config.yaml
hidden_act: "gelu"
init_std_up: 0.0361
beta1: 0.93
decay_fraction: 0.78
final_lr_fraction: 0.05
MLP neurons of a small language model. Each row is named by its layer, matrix (up: input weights; down: output weights) and neuron, and shows model dimensions 48-143. Each number is 200 + 40 x the weight over its row's rms, rounded and kept within 0 to 999.
Before each neuron's rows, "fires on" lists the tokens most often at its 100 highest values on Wikipedia text that the model never trained on.

fires on: "."
L5.up390,287,272,279,158,168,202,153,236,224,205,212,212,174,231,217,198,189,154,190,171,216,212,165,196,184,233,205,190,94,170,216,265,255,233,163,146,185,155,155,159,224,255,180,148,193,188,205,164,187,196,189,266,195,230,206,191,185,186,113,296,203,183,195,276,245,184,181,260,199,211,203,189,182,207,184,186,162,183,161,172,221,235,215,157,216,261,231,274,290,173,241,199,226,245,224,199
L5.down390,221,190,218,197,200,191,177,221,242,204,155,197,246,216,119,167,157,227,143,180,169,182,157,188,221,253,197,187,115,203,166,230,197,219,118,127,220,156,203,228,152,195,139,190,233,117,226,201,188,221,217,168,197,205,217,179,190,186,184,235,135,209,174,261,278,229,143,253,209,182,155,250,194,240,211,228,181,181,177,208,266,180,213,171,184,289,208,191,168,229,266,126,208,173,162,197

fires on: ".", "ut", "t", "ich"
L5.up358,227,242,318,132,280,127,276,246,247,226,143,171,174,242,180,169,185,190,215,85,218,196,166,157,201,176,167,235,176,183,197,294,159,215,166,176,203,184,136,238,197,167,159,268,202,246,179,209,187,201,191,142,216,210,178,219,203,151,145,220,255,170,257,181,171,233,131,228,126,160,207,215,235,240,191,202,201,197,164,155,236,83,163,190,189,241,209,220,237,254,162,159,190,295,185,104
L5.down358,174,141,259,223,201,176,125,177,256,213,224,217,200,195,153,177,164,225,192,204,217,124,185,174,215,250,223,184,174,245,222,253,200,126,148,178,186,163,221,237,194,157,197,159,234,254,254,163,247,133,143,177,241,175,213,158,177,233,206,221,133,227,279,239,254,209,189,223,213,205,188,200,194,175,167,194,265,239,200,161,218,179,266,211,234,232,234,209,172,218,213,182,260,187,227,227

fires on: " a", " m", "re", " M", "ar", "gh"
L12.up237,205,189,290,163,151,205,187,196,256,229,229,213,250,164,134,129,196,208,130,159,176,214,281,184,219,236,254,187,213,252,172,94,198,192,202,231,198,169,168,212,145,182,288,213,170,240,261,198,168,148,198,270,213,220,162,182,192,266,217,226,184,149,155,208,177,234,179,210,177,218,170,185,285,200,231,203,196,227,194,145,249,180,231,251,231,197,223,174,225,159,121,174,203,239,214,204
L12.down237,125,205,187,168,182,164,227,166,194,245,214,177,200,184,229,282,205,123,216,153,191,187,109,154,200,122,226,192,87,160,246,123,210,211,239,167,235,263,160,177,182,216,204,205,187,269,101,159,240,223,246,188,204,236,193,248,205,180,174,160,276,160,151,235,254,240,215,208,200,220,191,215,168,187,204,186,171,217,197,136,190,194,185,133,223,205,185,266,254,153,213,199,201,197,199,231

fires on: "l", " m", "c", " b", "w", "m"
L12.up77,172,169,196,162,195,221,205,120,171,143,210,133,174,212,188,159,224,121,173,181,228,195,262,200,219,298,239,209,196,147,229,132,163,190,197,191,161,222,185,254,188,192,192,188,176,172,232,242,188,181,230,202,246,228,157,161,188,242,194,193,240,135,139,250,249,151,214,195,242,215,143,281,324,98,166,141,156,242,187,167,134,222,224,155,177,142,188,124,203,159,210,229,149,210,180,166
L12.down77,196,279,170,218,252,235,192,221,189,249,150,278,226,173,209,184,163,194,123,158,167,148,215,269,232,185,223,242,241,191,239,186,171,217,176,220,273,256,311,186,197,157,210,266,181,238,231,232,134,183,139,164,174,205,84,240,213,199,276,222,268,161,203,165,156,224,154,204,139,221,194,222,188,270,250,283,200,181,228,199,162,241,207,253,198,202,239,125,163,247,198,239,141,193,204,234

fires on: "|---|---", "ld", "it", "le", "y", "if"
L3.up227,238,224,121,77,208,246,288,246,167,160,221,298,225,210,237,253,215,173,235,207,246,194,252,141,220,270,223,156,210,161,187,235,169,220,125,155,253,199,266,177,236,178,187,245,165,291,243,264,197,239,187,186,188,175,246,222,172,172,275,172,155,231,174,257,237,172,175,244,262,196,194,174,152,229,248,176,183,235,241,154,193,171,239,186,158,193,220,229,159,196,151,221,192,260,211,243
L3.down227,180,253,217,172,168,209,175,196,177,212,241,257,220,148,118,197,227,219,208,249,147,249,241,181,145,220,178,258,198,170,186,154,261,216,231,212,214,239,230,213,137,272,178,196,250,221,187,206,245,194,249,197,225,156,220,255,232,210,241,229,171,153,242,148,245,184,283,228,176,221,239,121,150,164,233,204,233,118,189,220,192,236,227,201,226,179,206,186,243,158,215,261,215,236,141,175

fires on: "im", "end", "u", "st", "un", "en"
L4.up574,197,299,235,245,220,139,255,257,268,154,157,168,189,100,221,123,204,145,274,240,216,210,207,228,121,228,180,143,240,164,186,210,138,237,226,251,174,237,236,226,174,208,167,233,198,192,225,167,217,168,191,258,200,154,162,217,248,168,184,238,196,268,139,211,149,215,213,185,209,204,271,157,218,166,220,171,251,139,252,138,211,210,233,214,262,212,214,254,147,283,226,232,243,249,220,225
L4.down574,213,196,89,226,177,202,147,175,206,233,213,201,178,223,242,281,201,284,144,219,220,217,239,170,196,152,167,185,177,205,169,212,248,232,226,258,220,212,267,140,196,214,179,182,154,179,179,240,177,191,186,178,179,234,157,207,204,223,171,215,233,213,143,224,252,180,122,214,159,254,176,175,217,222,177,263,173,240,256,212,226,299,170,153,236,252,258,233,215,121,144,260,200,195,203,188

fires on: " m", "ap", " b", "B"
L4.up158,200,173,185,171,149,249,168,240,194,226,118,199,189,221,185,168,229,104,128,193,151,237,205,201,236,189,148,238,201,216,153,128,217,280,207,276,230,225,227,216,163,178,169,216,235,226,220,198,220,182,213,173,153,246,183,151,192,192,248,197,197,167,213,184,233,144,144,173,236,176,163,236,242,199,139,136,152,212,221,153,108,218,132,200,200,188,248,215,156,184,158,179,236,230,233,115
L4.down158,184,190,161,184,137,321,160,189,177,258,96,243,207,180,80,205,148,198,200,200,169,228,211,197,232,233,167,172,234,265,269,167,146,187,161,237,297,248,175,157,205,220,219,245,204,189,227,237,178,247,225,172,203,240,209,166,220,163,332,155,265,228,155,186,221,142,200,207,227,149,291,216,188,231,173,196,192,245,212,173,156,239,91,194,141,163,145,180,182,192,195,176,209,234,214,225

fires on: "qu", "v", " m", "er", "m", " "
L11.up601,146,235,215,192,222,251,201,212,137,120,147,202,223,196,160,169,157,307,238,152,188,207,279,228,174,279,236,214,157,215,200,151,254,207,282,248,218,195,213,185,236,226,153,167,237,111,191,246,179,195,102,241,223,237,182,225,154,266,212,177,200,220,223,140,243,206,215,224,186,213,190,260,276,206,151,172,238,205,244,257,207,210,210,102,194,193,191,233,186,222,198,235,208,187,235,197
L11.down601,213,245,222,172,198,269,172,158,235,161,218,225,213,173,153,183,184,245,109,190,184,186,257,266,212,185,196,266,185,227,260,190,187,225,197,212,203,102,192,200,226,224,262,196,181,177,249,227,221,176,173,152,254,233,160,247,283,129,223,134,180,200,252,253,241,177,135,197,107,165,230,244,215,191,200,239,224,240,222,207,199,181,198,204,194,94,213,176,240,217,192,167,93,207,180,236

fires on: "od", "u", "g", "en", "k"
L3.up548,234,179,175,165,165,157,141,248,132,243,186,209,184,172,265,159,206,135,223,186,136,225,211,194,120,181,211,206,158,218,164,176,227,202,213,118,173,241,234,185,221,286,169,265,153,179,180,217,196,153,194,250,244,231,176,226,206,142,239,167,131,230,117,214,152,253,227,250,277,184,190,148,234,131,191,249,173,205,214,120,207,215,219,197,132,238,214,217,126,304,185,181,191,187,171,250
L3.down548,212,194,239,264,157,161,166,177,242,161,270,224,208,205,219,268,213,246,184,192,206,229,269,205,173,202,136,222,299,142,264,219,163,153,223,243,210,250,212,188,185,190,163,247,183,162,190,213,254,222,190,306,258,264,177,176,220,194,182,237,232,232,205,178,179,253,187,209,146,192,179,215,259,221,165,220,222,216,293,243,236,236,202,235,248,181,216,221,166,173,247,183,222,322,301,168

fires on: ".", "as"
L4.up755,255,188,209,131,225,182,197,169,242,170,169,246,94,240,186,224,144,194,203,126,191,158,165,211,197,174,258,138,110,177,204,230,247,172,207,121,208,217,179,271,237,261,198,160,170,205,263,190,201,190,227,169,191,192,180,167,168,143,173,248,155,113,217,241,239,267,217,255,176,188,213,186,228,238,187,195,154,155,101,160,252,210,156,199,236,235,206,252,288,232,247,183,207,191,228,245
L4.down755,232,174,227,181,212,144,121,193,234,215,235,256,199,239,161,151,200,190,189,176,220,161,175,160,207,262,189,203,152,223,181,262,149,153,156,165,255,169,211,172,155,183,154,223,237,139,248,257,189,239,167,235,150,218,181,172,205,232,185,317,190,180,203,214,221,224,182,186,178,287,200,226,259,212,223,163,180,202,210,239,306,126,164,186,157,213,196,223,168,232,243,135,236,200,208,251

fires on: ",", ".", "r", "\"", "ry"
L9.up577,201,211,194,148,190,206,170,205,226,224,228,218,213,195,198,156,228,230,155,225,164,187,180,195,189,104,254,133,140,148,231,211,229,159,248,186,286,201,158,219,124,169,186,237,214,195,244,211,169,169,163,194,150,231,185,162,172,159,243,259,189,253,197,312,249,208,161,148,303,240,239,160,196,242,222,266,231,210,176,184,250,218,183,222,205,203,239,234,236,217,164,204,214,241,198,221
L9.down577,246,192,212,278,224,185,228,272,140,226,224,163,208,269,118,198,190,228,122,230,221,167,148,153,183,240,169,207,202,237,202,218,168,194,253,183,268,162,234,235,147,224,237,154,275,197,228,182,164,255,232,237,213,191,197,222,252,178,228,168,161,234,174,208,220,210,148,196,299,261,226,233,243,223,207,141,143,204,247,204,265,185,219,235,199,264,182,277,176,219,182,224,174,181,180,294

fires on: "l", "w", "ew", "n"
L8.up299,281,118,178,210,235,277,172,120,131,150,249,141,216,139,181,123,215,218,227,233,192,167,242,165,178,150,151,147,207,159,186,298,219,263,157,183,163,236,206,218,262,321,241,200,210,207,174,181,162,119,189,221,199,178,174,194,161,196,188,190,203,113,184,207,205,230,240,174,216,181,184,189,222,156,184,228,105,278,172,221,237,188,178,198,188,157,210,196,205,109,237,158,272,200,270,173
L8.down299,130,230,198,233,263,167,168,218,205,211,152,219,89,279,241,156,157,194,220,232,175,211,283,206,225,203,205,281,176,165,156,133,197,197,144,212,205,167,198,232,125,174,137,150,171,184,157,250,177,210,168,221,163,218,232,145,279,232,284,191,237,158,270,152,186,209,248,238,155,218,191,155,186,235,220,263,226,192,232,189,153,277,87,218,197,295,153,152,178,253,260,242,235,212,173,235

fires on: "p", "ing", " f", " at", "ed"
L12.up433,204,180,165,167,183,164,198,176,234,174,147,244,280,177,179,161,200,260,263,222,203,268,199,180,210,164,163,187,183,265,188,211,227,218,255,256,250,187,249,227,265,199,203,199,207,240,179,217,231,229,218,181,213,111,119,216,184,202,197,195,142,164,206,155,236,242,141,240,181,262,209,241,239,263,195,159,219,228,209,184,219,209,182,192,127,214,228,204,167,188,184,216,162,85,251,158
L12.down433,213,198,287,180,239,195,214,187,233,193,189,225,243,97,246,161,210,232,202,210,189,154,159,240,232,266,105,218,226,214,165,219,231,236,127,214,164,183,251,172,265,202,168,154,175,174,285,174,151,179,216,240,216,152,270,221,164,227,122,234,265,244,179,247,164,173,187,120,199,168,266,163,174,202,241,153,177,204,214,187,181,206,170,156,240,234,202,304,251,247,233,225,222,281,213,193

fires on: "I", " m", "ig", "et", "m", "3"
L4.up293,264,254,172,300,213,205,169,197,225,238,202,153,212,191,172,136,119,80,168,196,216,214,165,195,155,197,238,217,201,181,171,183,216,206,265,190,164,171,170,164,216,133,219,172,226,178,173,233,232,213,213,140,174,244,171,187,200,202,182,162,273,208,204,185,207,230,207,236,120,196,150,250,212,234,191,147,239,259,217,194,172,250,161,236,201,243,202,196,243,171,218,215,162,238,228,167
L4.down293,236,258,178,256,261,308,195,199,164,212,214,302,184,176,149,155,196,208,198,167,220,246,258,253,201,223,186,226,195,245,199,121,190,108,157,217,178,214,206,138,243,248,205,150,156,246,213,204,255,128,188,234,226,254,241,171,205,203,274,277,245,210,247,185,169,176,203,135,127,202,238,179,207,204,238,214,277,181,219,186,215,239,224,247,172,183,229,155,233,142,220,187,140,189,157,230

fires on: " N", "j", " M", "l", "re"
L7.up338,164,136,202,230,229,262,197,182,181,259,164,163,238,192,190,166,197,183,75,99,184,160,159,214,110,135,179,211,112,176,198,139,225,228,241,182,235,188,220,207,259,207,250,218,202,217,194,201,136,97,142,289,214,177,180,237,186,227,250,188,241,197,130,211,205,258,220,211,221,194,207,161,184,155,200,202,278,217,222,259,137,298,236,227,177,160,198,210,229,208,179,215,189,255,181,112
L7.down338,188,219,167,164,157,234,259,256,152,310,265,168,186,189,125,207,177,205,242,176,234,248,236,186,156,193,229,156,155,223,246,148,218,130,188,158,222,212,187,157,191,168,192,216,136,226,194,182,294,264,258,102,227,209,209,216,191,211,208,208,180,206,271,173,250,246,136,219,167,234,164,168,208,154,207,195,94,163,216,206,221,174,186,151,177,244,235,251,195,197,151,152,302,259,223,249